Weights of a small transformer language model.
Architecture: LayerNorm before each block, no biases in attention or MLP, tied embeddings.
Training: 440M tokens, 6710 steps.
MLP neurons of a small language model. Each row is named by its layer, matrix (up: input weights; down: output weights) and neuron, and shows model dimensions 16-79. Each number is 200 + 30 x the weight over its row's rms, rounded and kept within 0 to 999.
After each neuron's rows, "fires on" lists the tokens most often at its 100 highest values on Wikipedia text that the model never trained on.

L10.up435,217,212,170,174,193,262,225,183,183,202,210,164,253,278,205,210,192,211,204,150,156,162,221,223,201,198,202,188,199,234,181,241,185,160,201,216,120,216,226,174,181,226,250,193,96,230,219,221,241,216,174,170,190,240,218,140,178,227,189,182,214,261,193,177
L10.down435,215,181,169,237,165,204,186,198,190,201,187,227,168,95,163,157,206,229,215,228,204,235,228,209,209,202,174,200,185,224,189,196,190,190,132,143,197,180,184,253,184,137,190,184,239,192,246,209,209,156,240,219,225,220,171,235,228,178,244,216,247,175,242,210
fires on: "s,", "\",", " =", "),", ",", "/"

L12.up523,198,176,192,203,221,226,180,241,143,199,175,216,157,201,114,183,230,196,156,240,134,190,239,163,234,210,189,201,175,240,170,230,194,168,181,178,219,172,231,161,175,141,215,200,201,225,214,212,159,205,199,194,236,169,178,182,187,196,219,169,218,205,240,175
L12.down523,192,213,180,195,241,224,269,231,221,170,195,208,189,185,192,175,236,161,169,141,186,233,255,216,242,225,184,206,173,242,162,261,176,193,171,168,217,220,178,157,214,168,180,177,257,251,240,228,189,137,238,191,192,188,146,194,166,225,197,181,172,245,199,182
fires on: "s", "ing", "ed"

L3.up787,215,193,229,192,179,218,202,200,185,126,203,180,213,196,203,187,222,201,182,174,157,157,204,182,161,131,162,173,157,177,219,208,282,199,183,156,181,263,171,198,172,192,174,222,230,170,154,231,154,221,151,179,211,286,189,215,207,158,196,204,152,234,180,192
L3.down787,169,232,216,218,197,183,196,200,217,175,185,170,197,189,194,224,149,188,158,155,129,189,244,188,221,214,159,249,241,207,231,145,219,187,191,196,263,210,204,228,174,211,213,220,278,233,202,186,252,194,191,232,243,239,232,246,189,134,198,218,208,190,210,151
fires on: "u", "ts", "em", "r"

L5.up697,250,162,163,165,208,221,219,206,187,163,179,238,198,101,209,204,214,198,187,216,196,130,213,206,194,182,231,159,228,261,208,198,214,207,200,174,159,197,204,162,192,228,211,171,187,197,209,193,220,211,255,201,232,212,181,172,242,222,135,204,238,177,227,190
L5.down697,222,172,202,237,221,191,164,223,210,154,199,195,230,221,186,225,227,196,223,209,211,181,227,186,236,144,172,203,161,193,184,168,165,246,207,191,196,203,249,139,256,249,170,234,224,150,197,214,154,172,140,219,173,195,258,191,248,152,228,171,193,205,185,165
fires on: " to", " of", " on", "ed to", " |  |  | "

L4.up180,196,212,204,179,182,249,188,187,222,167,216,190,254,235,189,243,138,192,203,159,183,157,248,198,243,188,188,255,201,196,219,228,177,235,204,203,182,188,235,287,206,230,173,201,210,212,178,207,194,210,221,197,169,207,193,196,191,229,178,221,180,290,198,227
L4.down180,196,199,202,211,179,191,150,179,212,228,208,201,230,207,201,242,162,172,202,165,158,187,224,160,235,192,175,222,174,181,208,213,202,229,202,241,197,216,221,206,197,188,162,152,188,172,256,158,234,160,215,218,173,193,226,221,175,199,170,263,187,185,239,168
fires on: "ol", "om", "ai", "m", "es"

L5.up164,153,145,220,208,223,190,217,202,203,199,211,236,254,221,229,261,179,235,195,203,181,205,199,168,193,192,154,150,213,202,215,216,183,219,181,250,154,221,175,224,167,208,184,182,213,217,193,197,186,283,167,203,191,207,220,123,202,192,218,243,268,261,250,235
L5.down164,164,174,221,190,209,186,194,199,199,199,110,187,208,273,210,176,184,197,203,225,223,206,197,156,170,144,193,170,218,224,215,205,227,218,184,192,228,227,292,179,235,222,225,190,224,201,174,261,190,225,192,154,142,229,181,147,205,226,202,231,245,217,236,198
fires on: " |", " | ", " | N", " | K", " (C"

L12.up419,240,185,168,178,165,216,211,241,204,236,223,225,243,192,205,219,189,210,182,165,210,200,184,180,218,154,217,203,175,201,159,197,206,205,256,221,190,173,188,193,141,217,151,187,225,194,215,156,234,216,197,215,232,227,148,199,143,174,157,203,289,206,172,144
L12.down419,146,198,225,171,179,194,213,272,192,264,236,223,219,226,196,249,176,139,170,206,161,185,186,200,226,201,194,227,202,231,223,172,240,166,223,172,183,200,187,216,196,238,183,197,181,192,226,221,197,198,173,151,185,185,167,180,207,215,259,206,213,179,166,211
fires on: " In", " dis", " as", " As", " ad", " per"

L6.up672,203,187,198,208,187,215,215,178,199,159,209,203,222,214,195,186,166,228,156,206,253,135,225,223,256,234,214,200,179,147,214,264,138,219,224,233,164,140,209,208,196,260,215,159,222,182,200,239,198,246,216,133,205,187,172,199,200,170,192,202,208,170,230,174
L6.down672,186,243,180,232,179,202,193,220,217,253,181,208,203,227,212,208,165,206,245,243,172,166,247,230,217,201,174,281,213,162,231,209,181,200,199,224,196,209,252,177,198,202,200,199,229,238,221,127,172,186,195,176,189,228,216,243,223,192,267,206,125,191,165,238
fires on: "ac", "ph", "am", "gr", " int"

L2.up21,181,230,217,234,196,274,235,202,153,182,145,190,213,158,176,197,178,219,243,141,157,255,224,162,179,210,176,242,213,232,187,270,217,203,206,173,220,188,182,199,193,225,135,192,180,149,196,200,161,177,223,203,230,183,205,242,206,175,187,179,222,198,172,214
L2.down21,245,226,169,154,180,128,178,147,185,137,224,151,204,181,177,166,215,217,264,252,180,192,163,188,236,218,199,231,196,181,183,174,184,262,207,172,164,225,195,205,242,196,265,242,193,181,182,226,258,190,224,215,195,213,119,209,179,171,212,225,136,229,179,191
fires on: "ult", "ast", " cont", "iss", "ach", "ary"

L6.up590,198,174,170,228,205,209,241,166,224,174,136,197,181,196,238,271,196,195,191,211,168,172,231,145,238,165,209,188,256,261,178,241,214,154,205,235,175,225,213,261,161,208,222,200,163,187,187,231,161,231,153,130,195,207,161,152,181,160,202,187,170,178,173,179
L6.down590,210,200,215,165,221,157,193,173,165,181,267,152,194,212,205,210,198,152,256,239,226,177,148,230,281,249,256,204,161,239,217,204,249,171,205,278,180,233,206,234,184,194,187,132,238,161,219,209,219,235,178,244,214,173,217,214,224,239,190,210,185,214,182,169
fires on: " t", " n", " c", "\n"

L2.up531,181,229,198,179,205,194,235,149,202,157,216,253,225,258,166,241,160,237,208,177,228,168,150,265,232,193,272,203,213,211,211,248,226,215,193,169,233,220,220,205,198,211,168,250,137,192,160,194,194,187,224,208,220,223,180,202,200,177,174,260,191,189,249,272
L2.down531,218,205,219,158,166,147,183,230,245,207,204,196,221,189,222,188,143,215,123,244,207,180,215,200,260,156,229,194,151,149,220,171,224,174,203,180,241,237,187,212,193,214,142,199,174,211,167,186,234,238,181,149,222,240,244,207,253,176,198,209,179,234,217,139
fires on: " (born ", "v", "r", "mir", "er (", "ar"

L4.up354,163,212,218,223,211,192,228,210,180,177,188,210,210,219,180,227,240,265,166,164,215,162,196,177,204,160,174,218,220,255,232,258,149,194,188,222,104,255,175,187,168,198,190,198,168,176,212,175,218,262,139,186,191,261,208,129,172,218,155,197,243,211,137,231
L4.down354,185,175,223,232,210,208,204,234,228,150,203,238,164,259,177,171,198,181,232,207,167,203,225,133,230,160,198,209,216,199,200,195,209,243,195,179,191,162,241,180,208,191,184,213,220,189,217,206,149,192,189,223,264,177,176,194,196,139,167,205,171,231,226,210
fires on: "′", " of", "°", ":", "-", " of the"

L12.up273,219,188,222,217,227,208,144,263,159,229,182,219,151,232,192,186,218,195,119,158,226,216,200,188,231,178,261,173,217,228,197,213,173,235,232,152,202,230,242,249,185,204,199,166,140,197,232,219,186,182,182,207,224,192,156,155,215,206,186,150,229,226,256,134
L12.down273,158,211,184,205,220,211,180,186,209,212,142,228,175,162,193,164,244,205,191,147,243,253,228,236,228,197,236,246,170,234,195,229,202,175,172,159,207,193,226,180,203,225,172,144,228,265,229,213,219,162,145,150,167,222,198,187,212,219,144,189,215,213,203,207
fires on: "s"

L12.up87,267,186,219,229,193,227,208,206,153,213,190,180,122,223,217,203,172,194,199,179,177,139,226,187,209,170,132,225,162,231,185,206,182,180,172,254,216,141,225,177,172,179,239,223,209,194,185,248,177,199,191,190,229,240,217,225,163,199,196,244,182,187,216,140
L12.down87,193,234,147,204,243,177,176,209,121,99,198,183,230,209,254,220,218,197,179,234,236,171,236,218,171,239,166,165,216,215,172,213,219,224,155,234,125,220,178,177,222,260,195,188,196,213,160,185,191,188,194,197,228,218,211,172,211,186,143,186,188,208,143,172
fires on: ".", "| ", "es.", "- •", ");"

L5.up47,209,120,203,216,254,234,199,246,199,184,169,204,128,167,216,180,208,187,211,231,183,169,234,210,205,191,243,169,227,171,201,237,200,200,198,222,218,197,200,225,200,171,237,202,115,181,207,232,248,206,242,187,205,200,249,186,194,239,144,239,180,164,241,221
L5.down47,207,205,199,199,177,185,197,214,224,144,203,196,249,189,208,168,203,126,155,180,163,204,161,205,283,184,244,226,193,209,175,202,241,256,194,189,177,200,175,149,223,200,185,180,212,206,275,216,145,247,154,199,165,210,218,194,233,216,248,180,210,192,136,203
fires on: "ing", "ed", " on", " of", " with"

L12.up861,240,182,220,184,132,237,192,211,199,203,154,201,216,245,249,246,180,273,207,187,206,158,165,196,218,227,214,214,159,207,195,155,173,127,197,191,123,185,191,221,193,211,141,227,188,200,162,198,195,242,153,201,269,237,176,169,205,191,197,234,204,194,248,171
L12.down861,229,211,255,156,203,170,180,143,225,142,231,223,278,179,208,203,201,154,239,186,153,194,178,218,235,235,199,221,145,209,146,185,209,197,184,189,210,186,184,189,208,218,200,188,217,174,156,234,224,256,185,193,219,185,184,197,190,216,182,222,178,183,224,176
fires on: " \"", "===", "==", " con", " em"

L4.up371,213,168,223,223,241,174,255,149,191,213,206,235,245,241,239,218,197,224,190,197,270,180,210,213,235,235,204,209,170,260,195,165,200,237,206,259,148,182,221,180,192,225,186,157,186,163,202,148,245,189,206,202,174,218,169,186,198,166,255,143,292,190,225,263
L4.down371,206,203,156,211,225,200,192,180,181,204,213,183,213,180,242,212,169,241,234,230,217,227,206,190,175,155,199,174,240,243,252,129,179,231,192,136,237,224,210,226,227,227,154,168,237,198,191,149,216,206,179,226,184,213,180,202,193,176,262,275,192,178,203,197
fires on: " oper", " ret", "ust", " det", " cont"

L3.up657,203,199,173,175,159,258,229,186,202,214,229,187,252,212,123,198,179,207,179,224,166,195,236,195,214,199,223,206,209,184,205,264,207,196,184,237,139,269,223,234,193,234,156,194,141,182,196,253,235,173,174,202,227,228,248,179,186,186,236,235,231,214,181,231
L3.down657,246,153,168,226,140,229,145,214,224,255,159,204,236,249,185,201,178,223,182,180,180,207,199,207,178,180,196,166,199,219,180,229,166,177,197,198,175,221,187,170,192,212,225,186,179,182,245,266,221,160,187,231,263,206,192,233,121,269,219,209,221,185,182,193
fires on: "s,", "a,", "),", "\",", ", a", "), a"

L10.up183,157,190,167,207,193,197,158,256,154,232,228,179,181,223,194,176,193,206,146,209,229,199,221,224,201,183,226,190,267,182,191,195,223,185,154,213,220,217,230,219,194,228,144,184,178,188,211,224,197,164,209,166,258,198,226,161,215,220,174,193,183,180,245,183
L10.down183,225,222,203,224,257,203,217,208,163,157,177,173,205,181,241,240,136,207,255,213,215,220,241,223,175,190,166,168,213,215,214,190,206,219,254,193,188,193,211,194,196,202,163,193,201,179,194,201,161,245,157,220,186,183,146,186,224,209,157,210,206,192,207,186
fires on: "s", "i", "d", "in", "on", "-d"

L5.up158,269,189,226,199,222,277,233,213,215,193,193,192,182,215,163,194,121,189,209,206,137,135,227,177,168,130,220,218,162,233,194,263,221,230,227,193,176,175,227,214,178,238,211,190,155,169,206,226,166,207,258,165,227,197,235,260,235,233,192,184,161,229,185,196
L5.down158,246,222,151,164,178,182,227,194,155,200,219,167,215,197,225,197,205,212,202,188,237,238,194,192,214,243,224,202,172,149,162,244,191,205,200,177,217,155,191,223,180,165,213,178,224,210,193,220,241,166,216,254,125,228,183,235,161,203,165,154,173,180,156,151
fires on: ".", "s.", "es.", "w", "ar.", "ity."

L10.up636,172,149,232,207,165,209,181,238,166,192,233,175,234,224,220,271,162,229,158,202,215,195,211,229,208,226,229,214,183,230,224,182,216,146,238,162,187,200,243,191,187,168,152,247,235,203,186,213,151,180,116,203,231,266,133,159,220,219,203,180,168,202,242,129
L10.down636,194,180,259,237,171,185,236,266,180,213,166,218,186,199,164,216,181,162,207,221,190,238,178,235,196,213,166,159,154,186,175,253,203,194,180,160,192,222,200,233,183,176,132,188,235,171,199,236,179,200,211,180,188,204,161,181,198,215,208,203,171,198,177,201
fires on: "===", "f", " W"

L6.up198,189,179,178,130,208,162,213,208,217,220,190,185,171,159,141,204,185,221,116,216,207,213,169,208,255,172,195,214,175,222,198,208,222,233,181,202,177,218,138,238,187,143,124,208,180,212,155,235,224,205,236,201,230,237,238,227,193,184,210,236,204,208,184,233
L6.down198,203,220,165,190,168,199,179,228,178,183,237,201,189,195,185,140,216,249,200,135,197,180,200,170,156,246,241,251,243,215,216,193,203,216,193,193,229,240,205,240,176,203,199,271,199,207,212,177,174,211,189,264,222,174,148,232,198,199,197,227,212,163,146,157
fires on: " Br", " br", " Str", "inc", " Gre"

L6.up65,147,171,149,201,244,218,201,205,187,237,226,194,217,176,208,198,179,220,249,203,157,222,234,251,176,180,211,134,190,246,215,215,193,162,204,172,216,227,153,211,169,153,245,186,186,196,111,214,186,190,187,221,212,182,217,180,190,226,173,205,203,217,180,188
L6.down65,219,213,180,178,164,230,181,163,183,204,212,244,165,203,160,215,187,202,206,162,218,202,194,148,179,188,243,203,163,164,207,196,226,183,212,147,167,201,191,205,201,197,180,206,234,205,251,214,253,196,205,192,175,197,177,221,193,241,215,212,187,200,183,200
fires on: " Rail", " Air", "ed", " Air Force", "T"

L6.up593,246,126,215,187,161,227,213,207,166,249,192,181,183,162,225,197,217,244,226,207,251,142,241,219,235,207,200,229,208,194,214,227,152,252,182,195,164,135,186,229,203,212,153,171,173,179,187,198,119,190,226,171,226,188,232,206,205,162,244,221,151,243,206,171
L6.down593,201,285,205,202,303,237,203,158,203,179,246,224,207,229,195,176,218,176,198,194,190,223,157,221,166,206,166,126,202,209,226,198,223,178,195,141,223,232,158,156,189,143,193,174,211,169,176,211,208,206,204,208,178,191,184,184,190,259,145,178,229,190,206,212
fires on: "H", " To", "h", "R", "o"

L10.up42,165,151,192,239,213,246,228,217,93,167,238,193,193,188,237,248,210,164,209,185,195,149,183,213,196,206,231,179,197,240,195,260,242,201,177,202,220,162,187,230,169,170,186,211,185,142,195,260,185,205,213,214,228,248,212,202,171,210,205,194,182,164,186,202
L10.down42,180,209,215,259,220,185,229,232,162,148,172,185,210,216,245,185,211,170,190,197,196,272,238,250,197,169,187,194,274,207,232,164,208,164,215,240,176,155,206,247,169,189,136,197,239,238,238,184,182,231,174,244,217,166,155,186,250,200,203,212,251,205,205,241
fires on: "l", "in", "r", "an", "ed", "i"

L10.up24,187,176,241,175,202,232,208,250,203,226,218,221,187,249,217,264,163,187,194,223,155,196,167,165,192,191,241,195,142,259,221,156,226,214,186,205,145,190,199,213,206,208,134,250,177,237,202,217,123,222,224,245,207,245,188,154,224,219,225,165,194,238,182,178
L10.down24,191,182,208,163,180,177,219,205,180,216,202,218,208,203,190,171,188,195,218,196,216,201,154,211,191,207,228,184,193,203,260,183,234,169,223,198,194,165,193,231,196,213,219,209,213,173,177,167,209,215,220,172,245,173,264,214,194,210,172,207,196,195,234,210
fires on: " w", " W", "he", " |"

L4.up375,151,178,189,215,205,235,216,250,199,216,203,257,192,224,198,226,170,241,152,202,190,233,200,194,201,129,218,163,208,197,193,229,196,188,174,286,185,198,187,182,178,151,193,188,195,193,169,225,215,187,126,181,190,180,236,169,151,172,170,219,191,230,211,235
L4.down375,233,180,210,173,214,244,150,199,216,192,237,177,192,244,277,164,207,165,183,196,136,201,222,156,205,199,176,235,189,218,195,248,178,227,197,196,176,177,120,185,206,169,170,187,197,156,153,232,197,145,204,196,239,207,252,218,230,229,153,154,165,186,199,219
fires on: ", a", " is a", "pl", "- •", ", an", " Sch"

L12.up345,234,197,191,199,230,189,186,180,175,172,214,177,185,223,197,172,148,200,172,196,197,170,189,152,164,152,213,195,181,194,214,267,191,186,199,206,182,243,189,201,176,189,217,217,205,195,231,240,192,241,261,173,264,196,236,241,189,209,230,147,215,187,218,212
L12.down345,170,223,179,238,255,171,209,197,190,155,258,154,185,212,211,212,188,173,197,201,207,190,228,181,151,210,206,174,162,185,161,229,176,168,252,192,193,143,199,194,211,197,209,164,204,210,247,202,194,164,197,194,218,191,218,230,168,252,264,194,214,201,230,199
fires on: ".", "es.", "ers."

L2.up738,211,162,174,186,202,252,252,163,202,185,201,235,161,235,214,272,123,199,229,234,156,177,175,177,157,178,169,161,191,234,192,221,235,196,205,247,179,167,234,231,160,273,177,214,200,203,206,174,220,227,187,235,192,217,176,218,202,197,163,235,278,236,218,124
L2.down738,192,229,167,205,242,257,261,188,166,199,194,209,215,196,191,184,203,105,239,195,169,176,227,167,179,186,193,279,120,163,167,223,183,180,204,154,203,151,240,210,153,225,232,181,146,235,257,208,181,214,217,206,186,165,207,209,207,202,188,242,215,232,217,181
fires on: "\n", " on", " for", " of", " in"

L8.up865,166,201,211,210,273,197,170,223,150,232,206,231,205,221,173,187,185,173,174,253,257,213,189,206,233,169,208,154,210,230,178,140,199,200,178,165,217,195,230,234,217,176,208,239,207,193,186,198,187,212,253,170,199,206,232,221,238,248,194,165,204,192,295,173
L8.down865,196,228,176,147,194,195,159,182,173,190,228,209,207,197,216,289,230,187,218,166,198,238,274,236,226,267,196,153,188,189,159,152,194,187,192,168,279,198,216,210,174,206,214,217,169,206,233,220,203,227,164,173,178,166,205,176,189,217,190,195,230,215,248,218
fires on: "er", "ation", "ers", "s"

L5.up127,173,196,183,162,200,198,206,233,206,181,235,217,239,203,212,219,227,246,244,232,235,131,174,216,233,196,137,208,201,197,235,217,152,224,202,187,206,272,178,214,180,177,155,173,240,170,162,186,199,219,188,206,194,230,208,161,185,206,183,184,164,178,267,173
L5.down127,157,213,220,217,197,206,209,205,189,160,169,215,145,187,205,164,140,241,189,203,204,213,182,184,158,250,197,179,196,153,188,236,168,158,209,215,192,201,173,187,201,208,216,176,166,209,247,243,228,166,189,189,214,141,154,165,203,207,204,166,163,180,168,222
fires on: " N", "ll", " Pr", "e", "em"

L10.up486,176,190,215,212,196,198,233,191,189,169,167,189,219,248,207,273,204,209,189,185,196,234,246,153,227,180,164,188,231,163,239,247,160,221,189,251,178,152,208,189,185,226,220,127,180,151,162,186,202,206,191,247,199,213,180,235,251,171,202,267,196,236,166,187
L10.down486,241,242,179,210,155,225,176,165,239,200,176,199,172,216,267,184,187,193,194,195,165,238,231,194,218,210,240,195,232,157,180,171,218,204,101,213,249,150,179,224,164,210,188,207,172,189,131,213,239,191,173,195,199,155,229,174,241,218,210,178,221,226,216,181
fires on: " C", " vol", "ic", " Vol", "C"

L8.up733,187,120,201,203,143,224,204,232,188,206,225,174,209,172,214,177,185,248,216,144,213,159,206,232,205,192,201,233,180,188,181,234,177,207,192,182,188,174,183,203,188,217,207,217,162,208,195,211,147,195,195,194,237,255,233,218,206,136,248,226,151,207,210,207
L8.down733,213,255,166,229,274,181,215,160,229,185,178,198,194,247,173,228,271,180,258,232,204,217,201,166,201,214,201,143,199,245,187,172,242,183,179,197,220,236,203,171,197,199,191,218,226,199,191,191,231,195,221,193,156,162,199,157,186,223,242,179,252,174,221,189
fires on: " ", " b", " t", " Ch", "ab"

L12.up529,199,137,214,226,209,206,245,223,213,172,204,150,140,201,261,231,148,185,246,214,173,219,237,181,165,199,172,206,191,226,155,242,178,155,148,218,154,193,148,205,220,175,184,205,215,207,180,220,146,219,175,162,184,179,203,143,140,204,173,203,249,199,182,162
L12.down529,216,182,207,178,195,194,224,206,159,127,172,110,226,217,190,165,216,203,229,193,179,205,209,190,187,211,96,195,187,195,191,232,198,231,162,201,225,201,246,215,184,180,242,203,210,204,148,242,210,208,192,228,229,187,183,232,181,167,180,234,202,238,194,184
fires on: "\n", ".", " | "

L3.up675,203,147,214,211,212,244,221,241,202,219,223,151,243,112,189,174,181,177,182,167,169,205,187,207,220,182,190,227,231,229,189,243,161,194,189,213,231,191,160,145,180,207,238,222,201,131,187,229,194,202,139,213,196,218,262,236,190,195,208,217,216,163,229,257
L3.down675,222,243,161,151,179,205,184,235,241,194,207,246,203,221,254,155,181,210,190,261,213,142,207,179,212,195,282,221,236,233,155,217,231,228,189,227,189,248,235,181,213,202,207,183,209,262,178,182,113,213,218,187,231,170,189,163,182,228,261,215,217,171,205,197
fires on: "r", " Tr", "br", " It was", "tr"

L6.up718,172,194,224,215,198,242,177,163,194,212,221,213,194,229,186,202,228,277,230,210,229,188,134,204,225,208,222,159,234,215,235,250,121,165,173,183,216,235,175,199,191,170,235,162,190,169,171,167,251,220,165,234,165,171,172,211,212,203,205,261,234,192,171,219
L6.down718,224,186,142,232,196,217,236,169,142,237,222,218,182,188,208,219,203,238,177,122,263,228,177,187,215,207,226,173,223,264,246,236,202,198,193,198,244,168,175,224,211,164,226,175,178,238,243,169,253,191,182,204,175,171,186,186,246,220,204,228,205,158,232,196
fires on: " Air", " Air Force", " nuc", " National", "ov"

L10.up281,207,188,210,167,227,237,198,228,193,188,194,204,184,199,146,153,189,205,160,185,189,177,221,138,238,197,239,179,198,197,183,208,206,183,195,202,210,189,149,234,225,191,229,205,225,186,183,206,214,182,184,210,208,257,224,211,167,189,191,215,223,180,175,193
L10.down281,197,207,179,158,174,215,191,214,197,164,212,228,205,184,194,161,237,197,203,220,193,119,210,225,211,219,235,227,190,181,226,234,243,199,232,200,198,225,207,213,164,213,231,234,197,242,173,166,159,228,171,181,239,157,239,181,199,243,208,178,230,209,191,207
fires on: " Tr", " tr", " br", " str", " Br", "br"

L12.up749,214,202,222,193,134,204,208,214,216,187,231,213,221,174,210,215,128,197,231,220,215,218,214,240,225,139,193,262,189,241,171,204,181,161,237,203,239,235,200,180,154,213,151,232,232,216,215,229,186,211,172,194,236,196,197,202,212,242,206,152,214,143,248,200
L12.down749,213,188,194,179,229,218,223,175,213,146,107,263,179,153,204,203,177,216,171,198,228,199,215,203,216,188,251,158,233,168,237,237,204,227,189,199,221,257,237,186,236,227,252,193,210,199,201,174,207,217,170,188,179,204,187,188,193,172,180,189,178,175,184,154
fires on: " \"", "ad", "|"

L3.up36,220,234,205,200,162,200,282,199,208,170,208,216,251,235,207,181,197,207,197,151,185,194,168,197,222,197,173,225,161,263,224,195,164,203,202,197,175,198,196,182,194,201,188,161,162,225,201,246,239,208,164,214,196,207,172,172,204,249,140,212,214,240,134,222
L3.down36,189,143,188,207,197,216,245,209,191,246,243,235,231,196,190,227,203,209,209,155,222,178,216,163,190,199,226,216,158,216,180,199,158,221,207,248,234,218,207,225,162,232,214,236,169,165,222,225,228,185,136,183,253,216,250,196,247,196,192,212,225,198,191,180
fires on: "ical", "ing", "ial", "′", " of", "ple"

L12.up459,181,222,195,220,156,218,272,217,154,295,161,207,195,195,269,242,166,188,183,206,204,246,127,199,168,219,205,234,250,220,183,194,217,208,250,177,206,166,183,179,183,180,153,167,189,163,204,197,179,238,225,247,180,185,167,199,220,181,179,209,194,191,220,167
L12.down459,179,166,216,194,213,168,151,172,240,226,224,183,183,182,183,203,235,195,171,179,165,233,176,198,216,220,179,154,229,206,176,272,219,215,238,233,128,292,179,210,173,211,213,203,167,222,232,185,198,151,215,137,217,181,152,143,230,209,208,186,236,145,199,214
fires on: "2", "\n", " post", "1"

L2.up72,211,231,246,181,192,235,176,188,214,171,205,199,254,176,185,209,170,241,210,133,211,167,172,194,242,146,197,241,194,195,193,208,166,233,217,207,180,161,211,175,156,176,153,166,202,146,161,170,152,230,212,202,253,175,242,239,212,132,205,203,194,164,227,190
L2.down72,241,179,212,213,135,191,184,193,190,215,243,197,189,162,202,149,167,230,268,172,254,199,259,225,213,225,186,242,201,217,178,204,210,189,189,190,193,182,186,224,192,176,204,207,193,191,207,258,229,206,150,217,218,221,153,293,140,163,138,170,147,153,154,160
fires on: "ag", "ast", " its", "ach", "very", " their"

L4.up202,185,183,208,215,259,207,215,155,231,177,208,129,183,115,177,148,184,251,205,174,168,186,190,171,174,140,178,257,212,269,164,252,236,227,205,216,218,208,218,197,153,179,239,163,157,206,188,158,187,224,188,181,220,237,201,182,194,212,235,228,215,219,229,241
L4.down202,283,188,203,197,193,208,157,147,208,215,168,180,234,219,205,230,238,234,179,215,214,276,205,238,187,252,174,165,194,129,133,182,201,118,204,255,177,209,198,217,168,208,153,207,195,175,190,195,185,205,206,177,206,181,215,221,240,198,115,188,181,199,205,162
fires on: " c", " those", " a b", " a c", "ith"

L3.up93,186,194,232,138,167,231,203,141,185,188,181,199,162,250,179,234,119,195,193,134,166,84,192,250,231,194,134,199,262,221,233,206,148,205,184,234,214,217,168,187,213,236,175,200,209,169,177,195,182,174,192,213,258,257,218,182,155,190,157,242,220,209,212,250
L3.down93,166,193,194,198,174,185,202,151,218,179,166,258,211,235,198,219,156,190,214,185,215,178,245,209,209,217,187,260,182,227,207,213,166,236,186,191,229,195,148,214,231,198,178,229,193,179,176,200,200,187,196,182,239,255,230,223,257,152,188,184,210,206,221,191
fires on: "ar", "ist", "arl", "il", "D", "r"

L6.up893,242,116,202,149,209,191,214,177,181,186,134,235,174,196,167,245,194,227,168,136,208,189,183,233,222,221,171,203,193,171,193,203,173,250,182,227,148,178,177,176,200,191,158,188,155,190,197,237,208,184,127,171,212,236,206,175,164,252,177,221,181,182,182,232
L6.down893,212,245,265,235,183,195,177,207,218,197,191,156,306,239,226,174,198,186,186,164,206,209,207,168,225,225,158,237,210,211,199,221,165,193,183,223,184,232,227,205,195,221,149,204,176,166,163,229,134,121,166,196,199,186,206,261,231,153,141,207,187,206,216,200
fires on: ", the", ", ", " the", " was the", ", a", ", an"

L12.up619,192,230,166,222,198,185,228,247,188,215,182,187,182,146,211,200,228,178,165,245,155,194,221,181,214,182,167,198,153,232,211,179,219,169,242,223,185,253,204,217,134,191,186,153,205,199,169,228,199,206,252,173,229,226,147,158,211,241,191,183,259,144,211,172
L12.down619,180,170,234,189,178,215,210,178,217,179,165,231,217,211,193,170,183,217,155,245,195,200,202,200,224,203,165,199,185,202,187,206,154,250,227,179,217,246,203,257,176,235,215,229,181,175,182,219,175,212,195,142,201,152,207,229,145,165,183,183,193,197,207,191
fires on: " \"", "1", " to ", " Up"